config.toml
num_key_value_heads = 1
head_dim = 64
vocab_size = 32000
tie_word_embeddings = false
init = "normal"
warmup_steps = 405
max_seq_len = 1024
doc_mask = true
MLP neurons of a small language model. Each row is named by its layer, matrix (gate and up: input weights) and neuron, and shows model dimensions 384-511. Each number is 128 + 24 x the weight over its row's rms, rounded and kept within 0 to 255. Numbers have three digits each. A neuron's up and down rows have the sign that makes its largest values positive.
A block is one neuron, or neurons of one layer that tend to fire together. Before each block is what it responds to, as a language model described it from the Wikipedia text at the highest values.

Responds to: Mid-name punctuation. Punctuation inside multiword proper names, like the possessive apostrophe in Women's or People's and the abbreviation period in St., Mr., U.S., plus a leading The.
L3.gate194:160168157124136159137081123105136106149117152119137098126139102153148114107168134150157125137094029134162149096143159146154122101111126142123122107148156163118130146154123115111104122109149181173121107122109170106133123112117138147072122125182117128123135175164154117129153150133115123129151110095189089160126135159162167134119119121122162123149118134090132154146144138126132108126109
L3.up194:139124124141183142120123146148129127099118148124139122111160071149138143120140130130118126160120145157092129112114154074145095109112148159122142132147145141138116124161072093153094121137086120110112178132172117160180117126084101109122085112120154124139147135131152097113131118140136146122159119110122104148144093106125114113168132138142134131140109123096125114160101135117124116122120
L3.gate725:133158149112174121113109168086155154123106152102099108123110152134121139159115153134096158130121136135143090150130127128114120158141111134166082112118203103094119142112130111100128129148121102162142163130111112181150142148114144181154123155126087157118136155094113138135139146130120101125130149137158113139103148150152137173159094139118081157148139082122139134070097128163118127116146
L3.up725:117134118111118052122129124121123174107135101128138094109124100082138101109127125124091139087124147155110143169106090109147132108132145130077089159121116128102134140105083071136102145152128128109155130108090131125151138113145109086130130151147138133123108155151121118112110159104110121129114117193142108091147119133137114118104123142103107090146119079118148132142151132121089100109088
L3.gate1407:154172170109074109120148121099085148178150134084125092108132141115138099098115139106061129075111159120121116131081124140170155156147106136141095118115132113094128122115136100132112099109135077162141139128086096169143143075098139157150136123138118146135081167141146082152112125137129103124071151157134138132108153153184161154103151155124129123094137121140140117115110103064107128137127
L3.up1407:137172166132155072100123134126100112106140081086108137083092117140133084102147165117075111114126156153086170144115106108155128112144132139092105169116132126089084131132114127162106138165105131118136178132096131158170143112108130106152072125159087133118099159124131150106122165093127134117119143191128122110101189117116133131141122161093128130101116149124154126154114121132079111147091
L3.gate1910:083090123124118121147113110115113165119099129102100128059108138123132105153158166146158150092099152140114112151115101091127119166147139074118133093138137142172121106146122164127154143175108138150087127113105135108130122120099100109116128111096120151153112114137155138130151169108128125148088125129075142141146131135156130170116103146113106153118149100110106185128144118147137122140137
L3.up1910:157140131106094171162161122113153078104127127140164118105147113138090124131139119148133137097121128138160158156162099130108159115154141154143162091127107137124174161135134110111176123143109101138104145133136116166131121094101146171136150075132074112082174122136103180116138116123156088128182117121181153150047122138149107078133127154135109105124107120060093149122132109118093160167119

Responds to: Table cell separators. Pipe separators closing a numeric cell in stats and climate tables (−24.4 (−11.9) |), plus parentheses opening unit conversions in infoboxes (6.5 ft (2.0 m).
L7.gate548:161102160128088158166093104112181135177133150126100177146134115129114124130126135111148109125136180107112145156125093102104139128108109142139142157123115118117121141157149130174080106123158158122114160124161150143120123134097136161113096135134075151148133141079144130110098148121134132148124095144130136110123112097099126076186169108119106116125147136101085107133152152142166144131136
L7.up548:106107139122113141165158131105135154115133134140144162105151083150135081114141150091152109109151140121121143133136122142140156114100118153118092127114109137129106123131122192105083148176145128085134182145171151120138111170108123126183154124152136111130140112090125161070112138132126147150133142112154145103163112108076134151148124116133104172136151105135126121088131133136120096114142
L7.gate587:102150134095121119129122106169107121136152130177137178142132131137103136107106123132115129147100123126088111121146125130119088084141164132104143153120104125129141157155148146131093140161105147093129195131129144129130123144173124133159122112147092164134097138160148102073128130131111077152130125110155141159140110119099078151063140130095117112125139132142119141132124134149150148142142
L7.up587:141140144134190125101106093100108126114106071174137127145146135134128128181123131132143078156145157150108100118125172151096091105161132125131109123107101161146154134133191146117082126149114104147147124123169154182129148146122151181150157140145114122134101123120132152162120143138152112113125112114145119131176122133130132149115116131075137115147126105179112138091123131106118124093147
L7.gate600:135162124122144166151121164158136125174112116175098138114100133125153123138149130119180146153115094127183101083168125140137155145119159102089184108141163121146159127137131131134158132175144181131135104121184125107069139095108090141134113102126105116144112118132167125149108100180141114164146132197118158114145105114127119130162079123102149150158085111119121153138133123154138168112082
L7.up600:112140134125068130149165105107101118118141192143167144094096132151128100165107137107123133106085141136178092157157152152121128124119142160103153088096146137076162128092169127117151143143137160134137120106142100114132135061153119121136131136156126105144164133146115080113137129150131132107118136148134126132152155162121139133093113106134155156111121107132088144128130097109118169123106
L7.gate656:130107135127099117099119150106149130121151152117129141099138108188128113109143095059136121104131107149103135113116137135104158124126129151133094097165113051149135156146048144156128151142124142077133112147155141133116127113112145118139096073113157150148124118102195151126109119154107077166165109116175108126123100153096152137135122141122151138134134176107130118172080149192159118103139
L7.up656:163128153134084114141158153099145129127141109095146150113084132126119113122148119096107111123141128167099129181134132102165164152117156137160105135110071127140123122128134200113124147133147069128121154132137085151131134135103128117121183090151126105167125113112122119104130141146118174123098129135139124118140147098169110157126137150122132125120118124109131089098138134125144090128160
L7.gate716:106124097114123081123070116133141118123105146161131126126156180128136106125140124137147088160152134115166134103122089078120118104138122165110106151151155115092075103143111130149139119178131088090141148111118120185128131147131141128140095117124154122122113161145153162153109129149128113130112162122129126135132102090130128110156133074147127089123138095100124141125141142140150097132101
L7.up716:102180112128120156105123103169091115082118145130117153088127086104118114158127121132138084163078129142120129130133138106125131104102142154134157116144146110129128115144127091137110117094122085126139139145141106131151146133169141138116124147104082129103150129121128158135141106145117145138155112147108141158172093127124137092174085070136181160148144150121142131118114118122111130148102
L7.gate722:174129150119106169129133119107086115161154108139120134178140102121085184109130153133134138130106125119148103124118127132124117117204118147104082077138197141139111136148101112108121095096113123176096111145119124108161133127115102122106112107144115118140161082159123123117087158128120110130129149098128159122150091146108147105099155088102126091134139120098127133122167159152122097127117
L7.up722:138122126116175165112133107122145099089095128149119157187128102115094116120141176156121135126099121106173091128131154158158163090176121145109091083195135209144130133107099136120165106139122091179142112120175145135135127152140099132125140160154131136094181116142121120142105094122122100113126127109162141133149097098139113143149078108143127129108148097121090104096146120122118109150131
L7.gate728:126141139125150116144104111100119134132155117190135149117148140129102138128136120033176130176094077115159131130116120133103143089096160124133134137136180125146087091141186174108107135124098135115172124135169106177122125156137128153134157128109083096139144169147115120105106118123134121132144105099187132125165166108123118139127105138118117114149104129132139123146154147115129155136153
L7.up728:114163091098109125143134144137150111130110175138134164094115113136103093171145130118156158110146164128128193157165166132117154148112130143103139141161110131102093174116108127181156128154127150123113121099136151149114127177143114130146129096075101133148071138131130103152138098133146138174141128154111120144113136110119106111125136136123155090115110088100122119095134110091096126092084
L7.gate793:139123112135174184099124141150118164168143106141101153086094109130119136121176146161128151062116116114132123139087113150153151128111103142093164118139191130080138165111093195144136151145120115151103144115138137144150135145117154120127101126115145093120112104069167176132123131143116123158181110139073151115141183138126134104119115185122158133152134134150134128121152163182119134091130
L7.up793:161157130139111177121148133126085162121112095103113129077107119110095117115125133121154123103105104147195124130130117154142132108133076136085152113158172115048137115109105175124122106128131121131102151142124139156100120138095144111122139103124129120134105138134109114138128135170136104152158104176115124112131111129132089103090123155145137103160133146158089135105143139136100116114086
L7.gate902:144134159134131137129114129155078111142132124163165128169135104083137093109125104130136154109134128089136138112168120083090159110152145159121189118163108130132162097143148172177098107119141125158143138115135152113125152155133109103161115119113129099109080115128139168135148117092108111173134133099114101118097152106110154132110151104137164143128087155101147158159105142111156118119123
L7.up902:116096156129157141128088148130157086131156113148115175121135145126097091130092101080111115133067120161132066150127191150133117086100122149117107121095136122136152134111127119123135119149124125137131192125106135148131143097128106113115119114122109144161104100114113151145129142158102131126117115126145118170087150098148089098113132171140122100114128120131109135087093110093113098095156
L7.gate933:146132114127116162123100142156102132138110152107131143074104114144096118134128110108097121154079126131108143114101131104157142038119140099161127133155125116108132112139113105140129092131116113110137082128128132159124126148165097147116121145170110176117147126137121149056106127143123167123138119119099124129138121104115107095108145093130192121184165098139144133111109178135121142147170
L7.up933:171094157080118097065174124127154116133124116173112171163112131119115137110124119106147132095148089075094120129168146077100101127156108112193100108154109134136124176118144123099100126154109142142173150121134131133151143136088129116184136110105125113129151118138100134158131078147117156114156155130118146094127169105123076124121098117057074163149138095105144125113104113120118203140103
L7.gate972:139133131117116156138131132152109107126141101177095125147109076155111121118169164118122140146154135093176161127129115117146198127112139154112181126119112125131087165144108125133152133110099116154142136101106142127126132134091134134116141179121122173163131098078167137143130079143110167141111140159085158143184094131089161142163124118110147103202128122128140144107147083158083111111124
L7.up972:121108142105149113103132118107146134135119141132151155103092131124077122152130133122155097103132104133155132114085125133113140101145156122110121115185127142175095155142079125134102151132107153120148127148164133100134130141130130164134097149156131138166160067120118180142088126137103141183153128157147164130155131103123111093076156144182149112145101120126111120096142088143107123117102
L7.gate979:125147131116110136104088097146163133144129091127133093075122126117110149141163164125112148128106139111156111119134142130145101093139131165134173131163109162133134169146155087109154131123108105136134132155147132114105124139148139119168077114093050121139102124102112109097112132157096132138106109092144161109121133120139098107113143118141158121143151151095165117160128067141136101163110
L7.up979:134100101137122136112113137189101113136107177157155142137101143109134119098144142156139123113106086114159134137105127114131168163059123119141097152148148109093125107108139136141153144120107101104110081167140139128119120141113127115170168114122145091096118113094136120096107137108112117128133121121136142119171127097137141138157122161098141092150111109166154133138100152127147119096151
L7.gate1143:076129054110137127141152113126123106158118095130063113114135127139122161183130146111119127173172136144111079116158117121154160092133117103165148105138138110136130138119114108130088113146126142149079169140141103134150113097110155117146060154074119182165083160115114150111134148114154127105086109108124183140161116130106120111159085089121103155115141158136119131109127126166101128135117
L7.up1143:119146106100123156151121066129112137130113129168118097105114137142113096167125089109119100154118178195143123167122110166102140115102137133129132146105106090126125152129094111144107121190178163123133099114114113137112156101102147135149130142097134142178097135163152123100129096156107121154151127116123141092144090101117119084107108136151114114114125127116148153117131142107136071051138
L7.gate1182:113107140125127172112124153128168106102120074154075184102124131139127147148124141110114105142154129186162113107103095115134128133104103114123161149179101156108119127160126173140124158188152138101097135119095139148163120140131145136154104139120159109140095118099128175142092135121160098157130135123123145099148161103101143129118172184135109074099115170131128128152103136160182132136137
L7.up1182:173139110140126120128119098142142178147122080153077181091162146115156140159111145079123138148153080147100185138143109103152150118137114122116119150129121110137139113117140160128138136142144142147093141122066140151148076140148128121141123112078136160115156091135141139139109131115121081125082148171121158139142138130123134106137132114175149124133111092126121122107089136165153143082136
L7.gate1193:101088179111118171154137129113160139152128135161097163116136099156121178177090130145107154112122139100137139110129135118106095078076082141143147103145142097122118135150124132146137065125080124116155080115145143168116101145129105143121127053127108152139145124126138122132140149131119093109168126140144173122118106128092094134156113131164128124151143172105142139142133170191085152076081
L7.up1193:118125082106139140120157149126127090179125128140119184132120120156130138138149145140150145113085149113108108101125147095152061129094149149140143120160130134103086137135123079163100107104105126106149119113121136134093144147135127175088120111108122133115160113083101121165134157136106105130123121121160138093103123141109155086173115132165143121131126137118129125123097170097128152145141
L7.gate1217:101123186113128147130108173123141087134123091137087167124149121154103131155131135134099136107134179143149076082103148182126144097110128173080139138142097079142126125156155111177090111160119110121156134126133158149126119157150122158110113127102131160157147113096112126119137149127109123164053121131128143132128136151096073133117151111162136107186161161114163137135122152176129146087138
L7.up1217:178130093126144137131120145181131185134115131158111124119155135096150126114154145110101129103152117147113115178092153121142119146120098144137133149141132128137144143125118125167124130169137202151138148157085144146154074116092095105123125111143142127137119152122115107131119139155112120126106082109141102100119149141108116138135102178071124101146129099109138152149139145171107160079155

Responds to: Tokens after statistics. Words or table pipes right after numbers or figures in census, climate, infobox and results-table text, such as African (American), About, recorded, and | cells.
L3.gate138:162083144140145157124107120141165143101113096144107149113139121132112079118126124146104122143121132117161145096124111139153156096139103141131097122181165124151136166144123099091126073141121131155103107109138179123126129107179137116138092142119106060120160133107132122123131121143121176127192153099125145117151130132141126093081102126128122106111136113135145133141106141131139134124152
L3.up138:135134111126104150179137159091132156146097120133112113118125092109108119171183084118107125144113137145136136189129135146138133115122107148126138121119163078161116129133124125128096154149144123143183133103104141106138130142164107160110115140178115081171112120086112147106142133066097152129153045122118152179134140118158133149132115126150163152062141138118100119121100125112145125119110
L3.gate271:119157108081133136121098109149133135100108145136122162105140114127103144121185149154138141170112112127110149132160128106118125127161101099123095111132161131150131113147139151079112120120116145154161106135131139130144109080092118135183117096118052087120147149107127145111166122165182116142143157130112123145127161107111153147132132146183122086096147098095134124106095133146157129147168
L3.up271:098114121120152140114112163128128116118114101167143150092092115168096140113138162158072141171151135102119154135184134174133132143103174143116136084125144148125111152136121155138090122114139119134136129131101115158102114067110129114127113090093110079144102126085088143128166183185152127190152138131142132170198133081112163115096103154124160116121120138112124109120139134181185128104155
L3.gate1651:139167083143155101164145122177091141176133139182113156154119080109155163105187152146143118160139137124098151143147075133122127128186077135107160112143153119097149139136139131171137119143153157160147157126119149127109119138156144129123103155046142080129146120124140127153158154132083160138147135123155167137154142087136157127123101113119075130121178088147159125132126095151115094096105
L3.up1651:132098155138090189135100117116119151090145117170136149100146131130124108103166140152165150188127124145111089159127137162141153107137103162091116120133153163126143152151118165143157120136130123150169097128131129142167086135108096156112124139128126159146156090109156175113127134153153154109166113158130154127101098161152175132114146114132152119078144180171149122146096144082153111079148
L3.gate1655:096121155102150192129072106155148115111082127114080158122156129117131116131145136108115142156115144079090166179160123113107106150141124142172151128119135157106112137120161143090125116139117113148150097116128141169151125108101135147133148098162086146175154141073124154149079134134155157092118129117091176163142114120117139153132116122108118139092119125121138133083143122103099167139168
L3.up1655:142154170118111175117156111122129141131144156159139166104120081102118127125134138143137126125146086126120125120137113121099128138122180144129104115138150163106126174146145131097141086117120124190170119164140175158121094114133146130160089139145091148136114111100164140137182148191122125123168128130120121136112132154097157119101137157107162129126137136085112115083095079149124127162196

Responds to: Inside uppercase abbreviations. Uppercase letter pieces continuing acronyms and codes, often in tables or parentheses, such as PER, LiDAR, FMIMER, SOHR, NAHL, DUP.
L2.gate1361:113137129121148169129109118127149106151106141144158124130108162134134156123150131090134112098099161122090138145108142164114152143105143139154125073098145135131155113154115151143129117137139124120137154108134138133109133143121144154090085134094120124152151165115151127115143158120070159072161119146134118152149144098159156096089139108117101105133152104129157169129127136171109155095133
L2.up1361:115146163155118140164114145114099137111137153051143099135120153150163161107161115065120130118129129128103110144152129183156159119143130143115152092058165149118132066123116125101101120114146116123107160107143125113113101133114171130113124105121127141140097174163137082114111152125120162120181093133135129153108132085164113128073110077141097133102143150112129139114129131111138123084130